From a checkpoint of a small transformer trained on Wikipedia.
Architecture: LayerNorm before each block, no biases in attention or MLP, untied embeddings, normalized queries and keys.
Training: 519M tokens, 22143 steps.
MLP neurons of a small language model. Each row is named by its layer, matrix (gate and up: input weights) and neuron, and shows model dimensions 192-383. Each number is 128 + 24 x the weight over its row's rms, rounded and kept within 0 to 255. Numbers have three digits each. A neuron's up and down rows have the sign that makes its largest values positive.
Before each neuron's rows, "fires on" lists the tokens most often at its 100 highest values on Wikipedia text that the model never trained on.

fires on: " before", " when", " by", " until", " after", " if"
L5.gate1007:193195096142086118151151101143133108164131156148119149126126124122147137081128160108122157107157098123124164134106124165091161133116175127110131100153169107109085130119113119153142150124113125109125114120075142126147156088129133120140145107149114115120116149116116156124138132113105137151150091120119143141163159132148130162144200101112113117135134158148124147102148110124163139143133129145110118127146124122131105097075133186141141106182111154125101129118133085128139141120107127096129148159115137119112116150151115190136144141113132101134151146159126097176112114122141161138
L5.up1007:128158112122118147147163148146154090109110157100121178140114120119128171119132142134139107120131159170148145153135148135052112082125136141135119165092169113167093114120149151132117141121118146135088162116133156074163117116095108134142133131152119124152125124101143176126137145110119106089105153152137085165102123100121138161160147074152155088127116099147112058134114139127076131135124076104159143136130132138115126116125134130124094140195114117123103185126138115097116132119119148106135136166147170109128077126143105116108091127161088092138117111150142142117142135130111149139

fires on: " to", "-", "–", " |", " –", ","
L5.gate1218:135178087121105132115097113123156157160113114132110108146140115132083112137050134130101134140143129110152154137086111120106123129091140131108089159115118127091151160131143148103143103127062132109134114116111122134118115159127154105144106160118145150118118130063152142137146115134146113143152159150119112136093133090159148174125080067124188156143146100138110097115105117139124083143129155113122141132152066189081100110106137131133153168148128115166172121098108142153111174120138137104121143149131178134108122127066116116110111121141116098107085134108125087111151131138139150167
L5.up1218:140137139097119134139112159165140135133113150120123154111160108129136110126095135167097114136143113118100136149179091108075134142129123181113112161172127181087155150107139084102155103134130139122130132148107159136118158137148146101140112152126169138133107112111131117106141133129113156191115118160096143151128133129132188157132091092109131136146174082151102075149122115157146140105105154072106138134119094165146098101115101157146122140067108095131145147121099122129100110157123124104123154134132138096128169073125139074127144112111127119153128142077135103138116118138073110113

fires on: " where", " when", " which", " etc", " until"
L5.gate595:141121141110108147102093134149123142150164115122134111116170147151176126129109110143140075156114164057126144116093124139121154106093106123116145124153124098099119092116113108082133104112115133153125135113135148097134132145109138172102109141103155128125134125157119113094136131117096155099117118157145143090123083136141139135109081128109112155096074131132128087167111113128125120152132139128098100127136143112126095088121161109151103172084121114118145133157108149116082143126115178176148115146129106119177134138159102138122110124090122112122122098130123167126092125127149137135
L5.up595:119155153127169108133130122135104139142106147159134151076154106132130112136136122134104140125105118130133084106145118104145110115127131104079121156151147080097151168127071154117130132118093135134128126155132116142156128139109153128125106123119180128118081174100123087090116134065130101109160154133143113124067127113121147147113140122148132125129116152129125157135136087156134122099123120116139124097187118109128125115126103121143102167128104164141108106143126088118142148078121103165143161122124153149184139112082138166137130163121120079113112118155065120147126163178130103133

fires on: " and", " but", " then", " not"
L3.gate321:183115152121109127134118167110092121139123130130116114128081136155113143147123094122105089177097141095109103145104097173131098118113129097159138105148128109104129154135109166118157128144152106139130128151110117121165093139165144085133119140116114136144124106141146148159107114092123160114103146164143119151095151102137146143134104129175142173145144131121143128092152154128139129135112128095139140151107111092122136142127114166104097137173093174068155114130142127110113092164159147154136165151113119122117151137123171126123166156147095142070078122143154114099143147120163091107
L3.up321:122111151145126120142138123128130136114128120152086117106102153127104160168128083111147136083157115119117120134139121102119146108100143118096150115102131138150126163139118122141140146114109121089135163170137153163097130117153116123128114124078132105123109139116089122123088172123107124100165147118139100114178172119143095138126141153106139082103118179140096088135182155155077122070115131145089100106131188091112097105120172143169108101089142110109168147115073128140165155110134074098087122127142124119150124088119109127102129112122142141119122188134161090136122096122084120164

fires on: " to", " of", " must"
L3.gate273:099134154122108125153115152100130111097138107098121124137155076130143103134172063113097143134152132156134118073100161194129138141116148152149112121141139100123141134139150139124129141104133132096116139111105135133111106090165183138157101114143106153111168126163105094152136134106147148127146096141157143163134166137111129163124138069149118132121137152111104101101134147080133068091101172152153142154121110141151145152137142103083158129116119124137162164110146135095105100147118112140114116128104081144127120122125149125149131169141159119117142114142126158094097122109135101158
L3.up273:161131116169103087101112132163138102146113143158116142157154123162105131113103164141112114145135106130131129118126130149130105125120179131112139147182148132137145100126172122132121116159134162138158162107119157146169107114134154159130154098146107140088119103121095150150095137113136141133111074120133124142162164109148127162143115142146113123139060134149166165127109120143160114134144132110113106150167169123118117084166156135095123133092123107078101145125091096146141144166144116099122143158132168111135085112131176120136137168113110096064164158131164142105144144176103158105

fires on: " of", " the"
L3.gate1179:105124122078128121108128145129076175171138106126157157148120122107128150137093110096141148116126136135100135120071125152157136140136087131103146127124099149125120124142163156080104120160093111154134121146080138162187188131134167108152133120110080167128129137076096138129125127120122118143102120097141114093100096121145189132168104139154097167110132124113124161134096160132107084140122183154133139129139154125121136118121122118079064101123117138129111108090124157074115094145126136130077148105148091132159153148137101131093127127149107080105127108121156086108145160117083090124
L3.up1179:112148167171116110117116134123117137158144129096107102122115140114089151124130142173107110110122091111102133111094128113154109128106140124115083160138138155177140155169119099176103141079086142130151078160132099091128093164157128110150095164141129106164171132129162135118100130106132098171117085107124135086103121165087089118143135171116134135097142130093131125151115084143115077131163080139173133148149120133133100111145114149110115108100170131125106102140124126102185127112103074128155160088150181149120107129135142115158139136159101138128137127135137128158089104171150124153

fires on: ",", " to", " and", " the"
L3.gate264:098156119191142114168134156107116107128098160127135130165116177145193171120128104152109095100113084116134148112162155127105125116129123134131172143118117121106152143111151183124143144115145145067090139129139150136129143092087155146128122126080094136120110120139120101153144164175143093148112162130121155128104104159115099076161141112163153122140162111115115136142123148118185170087094117114142141141112104078165155142084139163139166053153128128100130141137099140112140186115148119124148092124122120104114112108114115145109143116108137125159133166110125134121085127129140137128
L3.up264:087159117160150173116151158116083121109154120110169108096134126138109115159128095132084119137105112180124151174175163120148146128127116119082155092110106163114149148152130100139134126098149148125121071152142132129156164090117168130115170134105063129160120156120106115125114078128157049141143187108111138105132117111098117120147097127116100145128145118097135157136138136166115171130145159106129122113140109120127110143115127101139120113115085154145131133152115096115102165113138107156170125192127124107103086142143163102148115129131162156105113177167149113119111139100155126101

fires on: " of"
L3.gate112:153134140135130086161085125126106128163158156111129142111177123142138141147154128161144129136136175145107127152139166124117096121107101126122110101103110126142135152115135138142121108172149114119109122101138134122166148100119142118084173156108100137121108069063143102116098124111123130137133126113105083124104093110101120149137159160131126162152069071152173152152134107118115127134158091119117122108093107134078120175106144109176135072123117132103126114078140114109125125112110156149108070099085181133119140145101138126121176131110160092127122121135124083136096125108127119092
L3.up112:107130104102156112151112151158102085172144149086165171134106105105150122136087123078119137153119110100140100112115157141098159153147093136084132112113139153144156114154139143102133121074150127115154172151156119100146150149200133096135118143119164115101138129148130146129129092103143136136094106116176114125159141113112155120093131089111106121151121154118094158159113170133143162161094113160157149112145119098154158177121149125162080119110120180141136113085166155109122115123141115155154129118110094133121115072138121120126115120102105102157115111123103120154134143137093077145

fires on: " to", " for"
L3.gate867:104194174122119142176134111058128132124091133132079120121109155144144095092149117150147127177129145098116130104149124207146111142144107066114079109133124129095121122094168121114113108120101102087140147130157163118100103123174155155149156156097154126165154130145151110129132107099168134122159153125150135108136145119119145129145136125159126114090161083096171137104127146157187110119091138100079131147125132139119150154107154110120127056113159115134112154171099111108128146135132112140117111131147129123090120093098131129125137101123102164124108156115136124104122123158146121107
L3.up867:119131160132158132148130111107078118143161133097148121125163140121156150129105151142106141075178173147119143101155157145129106137128108111114144118160160119154180090096151130105170100142165115125144139132112144154107114103154158155103099140133083158113117077147118152161105096118115079117169124096075119100138122133071132120129129117116169123130149115169167097120112111173107069101119112112160126132137178147119106146103133130115115119107113125149146093105106133111148128144133123086135113118178126114115099159091109148141127088121099089113130116156156169098131149114102123136

fires on: " not", " or", " did", " does", " ret", " and"
L5.gate153:130129144165132111128112151148079133102108197146125135130121104124112108181116125118118134140143151173085117124131176152132103135120112085124124078141148110157083143148110158125079108101093116146163119147114102143153112109128128135136099096140120108101118125111106102146148120140145128156108130124103121139149124128128135153151151118146111127126119108141107131174127134133117166130156103109126120111128112163156129130115129144133139119139067138137103150173131105100081114170133088149103124163175098151145148119143164138149174130110122111136100178113133094137105114149116100079
L5.up153:132105135156117091121176109135099161104060137116108148113140131115138126158190146120176130096124130161107084169086109110149108116167128163080118144135161116134120139156114135172160081116145124115116137117082123107106132111124104145117099072059155141100129115152138108122117118144121126121143150110136144120159142120163139153135181094063124098120093154137140122099155118153112120166118120144164114092112113109083104131134128122140118176110127163124140155088107129137118130132078141137153125194104116119117093103131145120103155079108126150138141165104153131135096132147163153103

fires on: ","
L5.gate431:111073148093124128109157141138134118145116171151141178123141122170133142109156094122131113146119118136121133135163152111097134121144109141127127181105125082170124074086102145098109139147125173108123137152137143150129125142140140155097134085113123114088186103115082145174134161105114120104157120123116134163127139154140146100112121164114151109149129096117114150160119127123144130110150118115123122132088131138170129123153095120137156089114196172193116108134153101106139112113139117119135117151110101104108182120094118136115134105145133113111104130114097134142117146142092147119
L5.up431:098110128134126116133142088144123107130146133080148162152133137135104129122101105081103099151133102220121140159134144110131115129147109164154135180093070149128176096129113162084157118137108135165124122098127092123111127116141120151144154122133137111108153122104086110133130145095092132101113123068173141126109102118102097105116119110147138137093104127144085105152125165147138124152105075100117151099152175120186109153115119109162072100141108134126102088149160154140135176088143157155083090125128119158113098088107170147142127085093121130118109122172096112123104165142138160134

fires on: " G", " g", "G", " to", " than", "eng"
L5.gate677:090064082133137123133103098112155103120139113115119117150127137109141107110114093190175115126127093104141127136107128136136159147206134136098152135099104110086137076091143114098135114170118116153109133137137146119166092176135151152133121145146112153130138096135114134156134140149124133114149118093103183120118136135139127103105107123099175134094153119129151103118130104137125135123151130095096158147147138109163166148124165093114097131117131103132134142141133099132161154161144158139137115174125097127188108128150124110097131098114147146126109139102111153117101100183130139128
L5.up677:090132139136133195120131146129142113148158152073179101166148084117150125122117127150157118121121121132152126179138126168121108154133108121137117099122155130113158127142147135117083100150112106118104103084135118122139129126119213134090110120142144110125116107125160130108140123122158121139114108138186140117121100124090124105100125118141145109135154139120126137115139142135175164111115082144203113168120187117127112159099072154145120167133114081100126140074181136136136108136121128130126145128121141109123110125095151113123147115132164123141141176158120152135113166092094144127

fires on: " and", ","
L5.gate657:132108131129089116126106130122139133097140123176099112178132112094135141133092118144138112111148106105120135109092125110156107108150072128077121099133151144146145108104088092160113099161134099119115128135123132099117093147136141146106155119126103135167173072121119133122132145136107160094098104135083149101113131148126159166162126140091140168193117160109128139117123154117111149090167150126112103121135136134086099118117107147116161109121119103113107134145127120115103141102124115112096141177096116117102191121096150091155122147093134132127116112081152126116058104149136087150
L5.up657:122106123096144109091089117136105117094153123124122132187068121131118157132128193151148129116095151124126107127132140097133157128099152117139096129134132129104141140131121179177151145117110083142096114137112127085121102126107134113127160122106116186117165076123146112131161136163147132141161146128144124158134100125118150128090123124129118128103136144128131120099137127119111124171119121104144111152128160189114085120118149061130172146108176125115166083119115145138095090097176122116108164145135120141087140117148135143132126136148092150149120108162151091102091102154085138094

fires on: " S", " Kh", "am"
L5.gate726:094073148136096158155178107130125124163170154132105128090090140132156141132125139107151192113130111080166172125170135126128124156173160159163126111139160094119116163114085095151148126148149137117117129119043104109122116134142122128090131109137132135159174106149136127102156156169156126158124122131152138075135171139106148117150150107132136124076123127103103132105137144134155115075106095097094085141124132121102131128136156126161131148107134139147115136126134162113128164112182076172110153119110079094129084110152129112160158141128134127126129092154164069126104125113140121179
L5.up726:115121132121130130149128115090091149144190130146146093150096098122136124113115158156131171150075129174115140124128146103147159107103076128144079119149121108125150136107132123133141097154140120096147135101064099128139111152154166130116134127146096154097147084122163141100148121198150124129146163184141095116103191153109103080135117117121116110067094142085128085104144144134154156134128104123126127117128143122122150108124157159132070136161098152150136166141129199088110144085144146132116143146147080109076110121101173118132094095143121127137126102152179122115106146121123131208

fires on: " of", ",", " the"
L5.gate1502:090116136154104119134158099099162119122113096079114164145178152129112087155130112106111137113125085209107130119127111163111105123162109124087097110142125148133106161118148163098131125140129157169156151125122115115147141202155141120071130108099099091121137121130158123086144106099091125142101102180127099147131138111123155121163142086157135125120144146148118154155107102179100121113111104097128147165106145094109139166128155116165146084114114078124138122152135126137093102115117118095133143177122131111136136166127146112136102083113157134165156076140168140102145151146144129128
L5.up1502:110125094155126114118122159125142115138128138083126096106144127144098104107098129148156148089148116137136115112115131143154118139167109063096100144116139126183122121155192134119182125123139120181118177146143082089141153152166135122146133120142127149132151176124173109116152129152118157162148141148107163119172112135117116099105134088120111132125114120152162167153111121148102134102138103109100167152118136147135109145097132087166106103103155114087186114105122163136131122070123145104147135094133112150146105123104122139161095154172111117138137134166125179152134112161107136113

fires on: ",", " and", ".", ")"
L3.gate950:147097108143134164172132121159120129121123139157115109146154144120103119117157134099068147150136153135128104128130140081134191138123158075150144116098085164140129164100170143116099112152108138104098170141164084098142150148147166092160139119117099157131103179155167137089145162096092106123124064149116157138144129141132164163120187110127145111143141129119094078129154176105132127159143145131150102125144171114148125142135117121148103163115104138122143122112137164122093150125137099157111088111129178144125108117132142113163148125121116142116172121131097098145100141125141108171
L3.up950:139126124098137141132108099119126129134078111141139124093141122154144115119142069153141166135129183094087151119122153127129131122083124112136136152120116112090117110133166128094160098179118149063107147195161093086116121119098108125121131130120136125140120113099129148214161163152151130132167097136111099120157132127127125122114117112162121124133124133182093122148101137086156108124137126131149106132151100164101126097124168123105158126158125143138124165129111138120127148137108087113145148143109106141143115118095115136122159117177158170130154118111128152111106144157111148125

fires on: ",", ")", "—"
L5.gate1310:149114141136120124139041097122143125142084093121138120130118103151119123145151124105124090170165095141137092155164140145143112127146114140107112150092110143094158114149150129087120162166104090114111117131144131151165128118112119163120161128140069136146163138129154108130125179126139118131116133105119150111120105131139122120197121166145130141154132120145109148127086150111101141117160142126132165141128110100135085129138138112130141129128123178124109096155119114137143137088129143143126127142131141150097166129084118107151119110128147129121146160108096121137129091102152076164
L5.up1310:158163128152131121126127169117089154177121105083130147125148084147126157173079169139118155195171131120151117124149123155134105071199166147122109135113132141148128110119109140156086118114116134108147141122119127130095152113088111105121137133119129164129136132120136146147140140130170089154150083128121123141167093088126123116108145142141179146110126100148116167142127169118152165165121165149150114152160109138129172172132137135078110078120134126166095125112106138098140116110124114070131118119120111128140168118156124111139125117117107119165144113135168130098129103150108098156

fires on: " in", " ", " of", " later", " In"
L5.gate159:116110167161128136148139114147118123062145166113148110136113134148126145144093121127098150119107153114098151082139141121116129142078120113129161125097101124128152161144129150175127172125108149128093123119116126129151214146084099121083133118109139115142105157143135145116126094126137145128140118144163134122132127149154144147144144119201121129123074152107084150138117135121072143106099151151162132134105114126097143095097135073166127119103136113151106119111127144125133101110116157143153110152121134097125107114105138100147100135162104179081156173107143146114123101162147139104
L5.up159:168126123164185128140109108136091100158122106117114145097117158193119080164147133095164117099154143113111124151094117106137130130141077149127098127144123118119119122139123183150157111107149135138139104168144136105105134139194110164132193122141134114124116158137166092156087148149134121107156138112102095132135094112116140137134169167130090137098108080119156111138118150119126161145147127116123087132130192108122128117164128179166106118137067133130144104147101125128103108154108073106101151118164159087157104114125133077093102141123146156166140148129135105144123124159120073136

fires on: " ", "18", "17", "15", "19", " of"
L5.gate1274:148126148122136039121139116088154103138106119151086105125139108125122098095150147122105103162105168132112132149140057121137099119143122097091152120155102188105109102138113125159107147157175097153135151156138138125155130186144133104116081127073103122123129134131151170179104135110124107176096123107133118143131095104135146118122118125146119164114097114171143138135084132116112152104136113137129109173116123154146142142080126125098132109121128107116153098122075122123132128111136177144106096099080122152077110119088119126123171125119105157156142099110122127102144140160115088123
L5.up1274:114140112074114052115141100113148108113135112103097148118149094139104134131121140102114121088131139172122134135134092175116161160183080145105129110103132129090112125158124101103171139125086151161165141105149110092160179178144139165149132111096115100106171102123155162128116110156146113147089105086117127174116102152091104113148138095128077133124130133152109115147078140139122117104143130184122107144106140148127123107084174157132100097118134141107138148132121120109146105097181166128138133129147162138130141150130102121149171138107117096131119115075129163149106096135130110108

fires on: ","
L5.gate1175:091120142136068147103108128145173101113171130127077104103154108096134135132168181123121149147131091124112151129134149087098128120124129111085123156069101126153110129143096143119050109181136163110128143118101123125104129144153083161125120168159138141106152123104156175148100162110160101164130093132134131102123155112098099155152100136084150135146144083151095162093116120130116093123149113133114127156133123116145144144142132094155161164122130141153132137117095126111154130118159145128148147158114113135098105088104158171117120154115109162147130135124155153132175113087144162151
L5.up1175:145112130145100139134192121181093104140151083116078129124152126168121135130178136152116150129098105129136145139148140062113139092103105106151113156111097131096094088148084119098079138117137142124162088153121153128163142145108129165156116143162114113110169135146120114159143121121132076099103077165120126104118148126119112135093105073105132108152092114127086131171118089126128118118159121123097145132112081159117078107110133142111152175130113128125174154107122185127122157104107145108120149123148124090132132137125141138146122105134161124165107138111166158176174143149139144123

fires on: " of", "'s"
L3.gate496:137146124109143158157137078148137105148077171115133153117110131106126135176109141148160149127166139156126146134094136152117139124120153129091117136085066158145140163127142112112128134116139156113117073133137146147136161159137130152113130118153094147126108146141147093140108108141123179113116129148137099156119148141112129103149116163114087114115152143134116154122087137131128115098170144159151135167131154076156169124071113167116104111145136111153138091139146141116142106136151143150143116174125134151131142165151174138071154108119146141111133096130133136105093102095137150107
L3.up496:135123136090148117138101157141101136146163075118154146131078134105140147101106142157136129108100127090114131109144107158098077121109118162086183155131117111135124111148176141147120134140127120164149107132145130109133187143124119120171180134158085118113106067106147151141144178148168122130164100110098130087144137162112124126128148157135124121163119122082172138110107141121154143148188137127105139182137106157134159075101115098148078101090099126103116133134095156140143136149150103129131099113116154117148088154086117133136158139128151142166147147146115128086121083137109073122

fires on: " Be", " be", " We", "We", "we", "e"
L5.gate1267:107153121120129102106091118173156171131124114139093091130133101116144137112142119158148125120165149152162137105174119127105120140127143107074138130124161113165150124117109103142143141134177113098166170114126073104108145135088162133131165136111094194152144122142074133128171130141122188125148118134138107125162166152119153139165125081124151114146112111143109170141137111121142127126148106118172081082142104088145139155114105086146135114091091139088121149160108127112112129139115131140134128157115119172120108119140100146141168164103170143143120151127104136132110149151111139097
L5.up1267:144155146134150129149110117145111129125115153111114111147129105124143134087095093096088091149143123129122110177131163167134118125099168115116161157139123101106096104136162112128129127141140098149127170146142135178129112149153143094103111121111104141129161136143170077120110068133135111146090139144128117144141146126150123094141112116104133152111101165159131125122149159103125112142140100159157134105180138163126176145084124122095170124134103115061129122157112141089149156145103148107120107173105104131159160076152159104132130147170131138139139107097115062117123148151149083086

fires on: ",", " before", " a", " to", " which"
L3.gate409:150133163138131151090128129099165081155151097087137177139072156150150150188137122143114108155138160106090141106170074139113135153157161120106113155133149108134131167173146156095113130114155166134146130132117140117147121121142140130162135118115134122133137122119143136114098089105148121134139168162121138112109137113131110107156143133200135165117173132139145118135103138108083118199121132110101125141137118105144126138114173124123119121140140137089126117125116126081086118162177128069151147150144170122156163120126098128163098127133116140148142159125140170129125143104186132103
L3.up409:129152148126126128164123129077132083106127116119160116091173132162124186163136087168128161149143116148144133155083112143124105110169108142094113108150138136100143106116155103151090135117151182148122176164140113118169129107095114151136134100110125148097111094136122107160089114107116131175140151122126121135087139075142120125118105133140167136105125149153145140147124102120162076147154107142146146120137104110168140146154155156133147149156135125127110123128131152116137093138157163134134167112122096110133133208117128130143125093130132112115108148109145164095121120143111126141

fires on: " (", "–", " of", " a", " by"
L3.gate282:114125147125131115150133129133133146117095166134147136130133169124106127186109188142159135123109089083157160129062136143107120127164108148101144110133115104167150127120154083141126129134125106078123143167141099157107172085095134107135122145164140130158141143131126104180140057108167155139134118106110132096111067140131183138113126093144106123146134110111101127152119164105117147083120136151144133113097123132086103150102105101141147094159112125128100128089108118095083114146114149152158111133125151095150141142154103153125132145094155111140130185122122146110125124092067154137
L3.up282:096096152153200072114153126080120096125127172151143177087113166123092132179143074125121142145131104124149138103122141099168109156129157112119138139148120135136141113159102131152125140111127149149149155168169156127164109123140145124134155136154147120144108115133122107102132089110167102162131167112132098111119148129152141179118108104169152122124136126158175085133144159170106142128128106129104111123115121153124160167142123151141118136128146121130121114132164161118152155107110097137146110125062149138133138076155119128137174078141131112116114117131079143069148154160101128111

fires on: " part", " was", " rem", " Nick"
L5.gate43:131117116146074107119117101169107148146158136115160080131144146152128119128127136095165177114128140097130107126115133133107119142133093138125085141178125147129143146166119118148077118145083132082099152096133113158103105130158143157108076127134103152118117128097116112105156092136139177141089136084133109107153155101158131160146139126133154138155187091126164133160093133138144111176123154122129129150113148106162140102137115123138176109158125108161146183141118114143176125115133131119138121136082138160174168113139107115103162133098099097144138125074100122121120142147134138114
L5.up43:163108124127120135141109124099095137132128133119086151158092135155107123176090134135125127143130110145165146116154154137083163134145138168139149162110120098191116149145114137170107134118124103131112124135114098132100126155109145140176103131095134089103106113068126123135136112128158107167143115123130148142134145114088171163182099140099152125116154141151118151131140111115116135136115126149090146119084133088135095147117097125181156104155140139105157101107155139130134137142121169144110077102138151131145167136145129152131099073102136119124139180140154152154137089131124160111

fires on: " by", " By", " se"
L5.gate1099:169129144148124103105175091149147174126122123123118117134177104104104107147106106115107150152114113123126134133130124158133084148114144166168108156151137101123104124140143129139147107113142121116145160094151162140127122101099152130148071143142146093144096139150106103153135092125111144207097124106127141137132118130103105165111138089113173117103080139142121128118132144116172121111108111112184112147078113126149137170097124173130156166114101143163073148125136096094148147124103116139146137132156092138131116135146146163088150124110123092104101149157125072127117133100131162143
L5.up1099:117131103117108086088136130129146126133107075105145131130113150128124174155112154111169128105174072139145141142116141123134132142172090138091130156142097111181126101093126170122171117102100143145158141104135123126140122157082102130148121077157116105155120151159113114116146091139168119116121138086104111142139185110139132114129092114099133139143159135120131099082146070134144147125128117149077108100112142142118136092130136141139137098146157086168153126153128101108103135123109141154160138158136125166128109088139136089098165159170142128107147119116135118092111141112107096096

fires on: ",", ";", "),"
L5.gate543:176097105098144096104076123133124122107184077164146148133136116120135144151120124099143135128173131121113113156124160169114141129131134159119081158136142115104170112140097146122109124151151147149118185128124116119146081142095126138142126129120129138131154168141115114131174137157104175126107139129117125152121116124136113123156150130176112122117096157129117113158077136150190124126098128126108128123142148139152114186131079120101098081077114172133097105160128073161129109118182118158066134110102149111105126137103125150104118148065122085158123105113139119130106148138102110150
L5.up543:130119150134161149090088120139129114155182122158111147160127116169106147113114128120152140123131138137114118123116124133096167117111159136136115154101144112139161090158105126154115097125141140100090177126149115121134138141135140136111171143109123123124121119128093118092107135140150116115093129115135154147111050116148101133139163141175152166124115143141097153119094148128129115124089162117103129140130143129149112156131101111137109071124103146134154087164099080137090157126192132136104096122091104166067170111117124094107135125123119147131142151151131111075101115125110129134

fires on: " of", " for", " million", "%", " Most", " Turnout"
L3.gate675:145157155145119161127133108115171136112140151097127147130138098134089097166164171169137100143121125129141088136126125065161136149145127124157123105091151147158158139140174126135121118116138149178093177149080142185130141170159136142155139110118153102130124130124148134139141141134134198137127097138124129128113148143127128104085127144158120126100159085073126109166120089136120122140131101173132124145094094145128110132154098148120173154119126088193119128122147149139162108103100085139103151174123147165114112160106155136144127079102119079178078090135159114132144156086142137134
L3.up675:148108141175136169120115164181123159121138115132126097128105117095127129147127148137114110093115081119146101140138165155090146128102140147154174086112164131148137144139125147138133106139132146097133153130105098124137159159134145152116140156137102153124142103125136128099088147119127166091120078165143148159103154125094094146133152128149104096130132157068171145161127149145101095112152158147104160191115131175144111138153093131087121153134135103127084121138160115118138077170138083145106114101133133095120139124121153108153091142100090146116084088104171162101123135130117103154

fires on: " to", " that", " of", " which", " where", " who"
L3.gate481:098133141104145070137172113130101138119120118119130133161137082115197168162073129161123117087118126134136137173115115105113164131111125118161110127120140141143148145120173095112112127146115123143144153154131142129123119094120150098134075130155135142108151127147104145132124120107187130170108145178139096125089137127118144159145119114167127115114121121068090112145116136151116125133129112102098087123114145113072143109106119203192160165111125090176124123135147177141123127126097136115117139126084141112175151179157122088110124155100117136097142138139128135155160138148151148113
L3.up481:094158169093102111169098126151093149152158149126136084099114105113166115076117143157161172161116125159112161122102102143159105089137142110130110140116131176160139130103091108087097105120092104148138094138126179121147129112134123097121105142125135114154122183110149144137136166142119111141111146113112114115094118106162134210115138112107114175105145146099113152112135123151152075142185112169098130104166121073127137151173119086143095132112133136093106099092139110106119107091136147168140117114089135127134140134144105127099130122128103098099129127109107151148148107132107147162

fires on: " and", "',", ","
L3.gate1034:167150108095134076120124122123125131152123134170111093158116148112099159152149127179042102112170100129140127106099119127139109147140132099168172138109111074094113157153105145111086116148116113109117149139127098120130106129131134146138136142107111173106139124126150129119120138136098091141109130132139138110143142098159130152113104059152128119127111124124143114145196060152098081120105119142131157137120159149126117178094159141164095103117116142161160136083114091115070175105125105167134134145171112145136074125142129145126173144141144137166114116143097132140169151123143141132
L3.up1034:091141127141109125142136088160167147107135137116113106095129137119094099089144158135144120100107165089106122090144149125125164121146153156146099136119119111130085088141146118121148109135142157096144084153130143125120154139111130094134167139152118102117143114108120105131143122169116116138166152162116151119120162110115098116155095091121115103121135128136079121137150092134107098150114120171121156118125088145101116119127159111172144142112119135134154145117121110137078118125108095121110116125162128167161122061130103120129130116113118133109186083157139166127146153100131139134

fires on: " and", " two", " with", " ", "pert"
L3.gate1343:141156124123086120084093128155112137168137143127139157112126113131107129136074110164162107147121119147110134131148140151179124145070094143119130165120100098123150162093145085102140097141135153126104134117101166146140139152123170157137102101128127163095156113117092088159129166096116141078075129136153095153120172171128165151157115120135148116094113082144144111122156090095109104117111135124117098118117144168101149122138134099159109153118133137083143133120116104095127144132174132116131145162136158120124122168111164132115149125100164151128166124159092108146138082122134136135
L3.up1343:132146107184161125128110115121174121108102147124100088154146132142109170155176149138153124181135129132077113100099130110106158131131128130104174119107162136138117110124142096110137121125149141180141085120134084111147176117175139114159147160094116179089131137130107117115085115154150123118115142110120131135121126140135166106161137120121151123150126099126112111110103072118130084130095141138108171115108110114088158099125127139153151098131108137133116170123072117104095142126091128145176108175150078126156140135107138133183123125117082127110150101116129086134135091117125127109

fires on: ":", ",", "',"
L5.gate1261:104140119109138142154135129171093170119138092135151073093114167117120149124104119163120128133109152133108135145127048118122134130105161132123139126113110111110099105117180087100152153161161165140138111109107139179113146128121158053120132150108102102108149135086104144115112140157101111118128120162120164164131130109076180115098125140110131142130104110164086158137120167135117113147095129164169104148094112119140097135111131104123099143117140124156133090125135121129114151139155150106122153123129137083147137137118107115163160166154167144154135124124130160129125114121132110112
L5.up1261:120150148120123160120150119150129135171100144157145135133107154089124104174105129145109103158095152118151095120114101124131112146120116123143144157148121117098093128106159138128160143125127116150164112129161129096154118104123105098083138182156169125087123128093145146132117165150151091088128139121112166099133125108099093119127115124121137159143129119157152121129118139092106103104112170167120126144105133162121116158084158103099163148091143136152125107116151105130073139105115142115141090128133121111160126137140144111125113160107148122118152164050081129135163137150154090114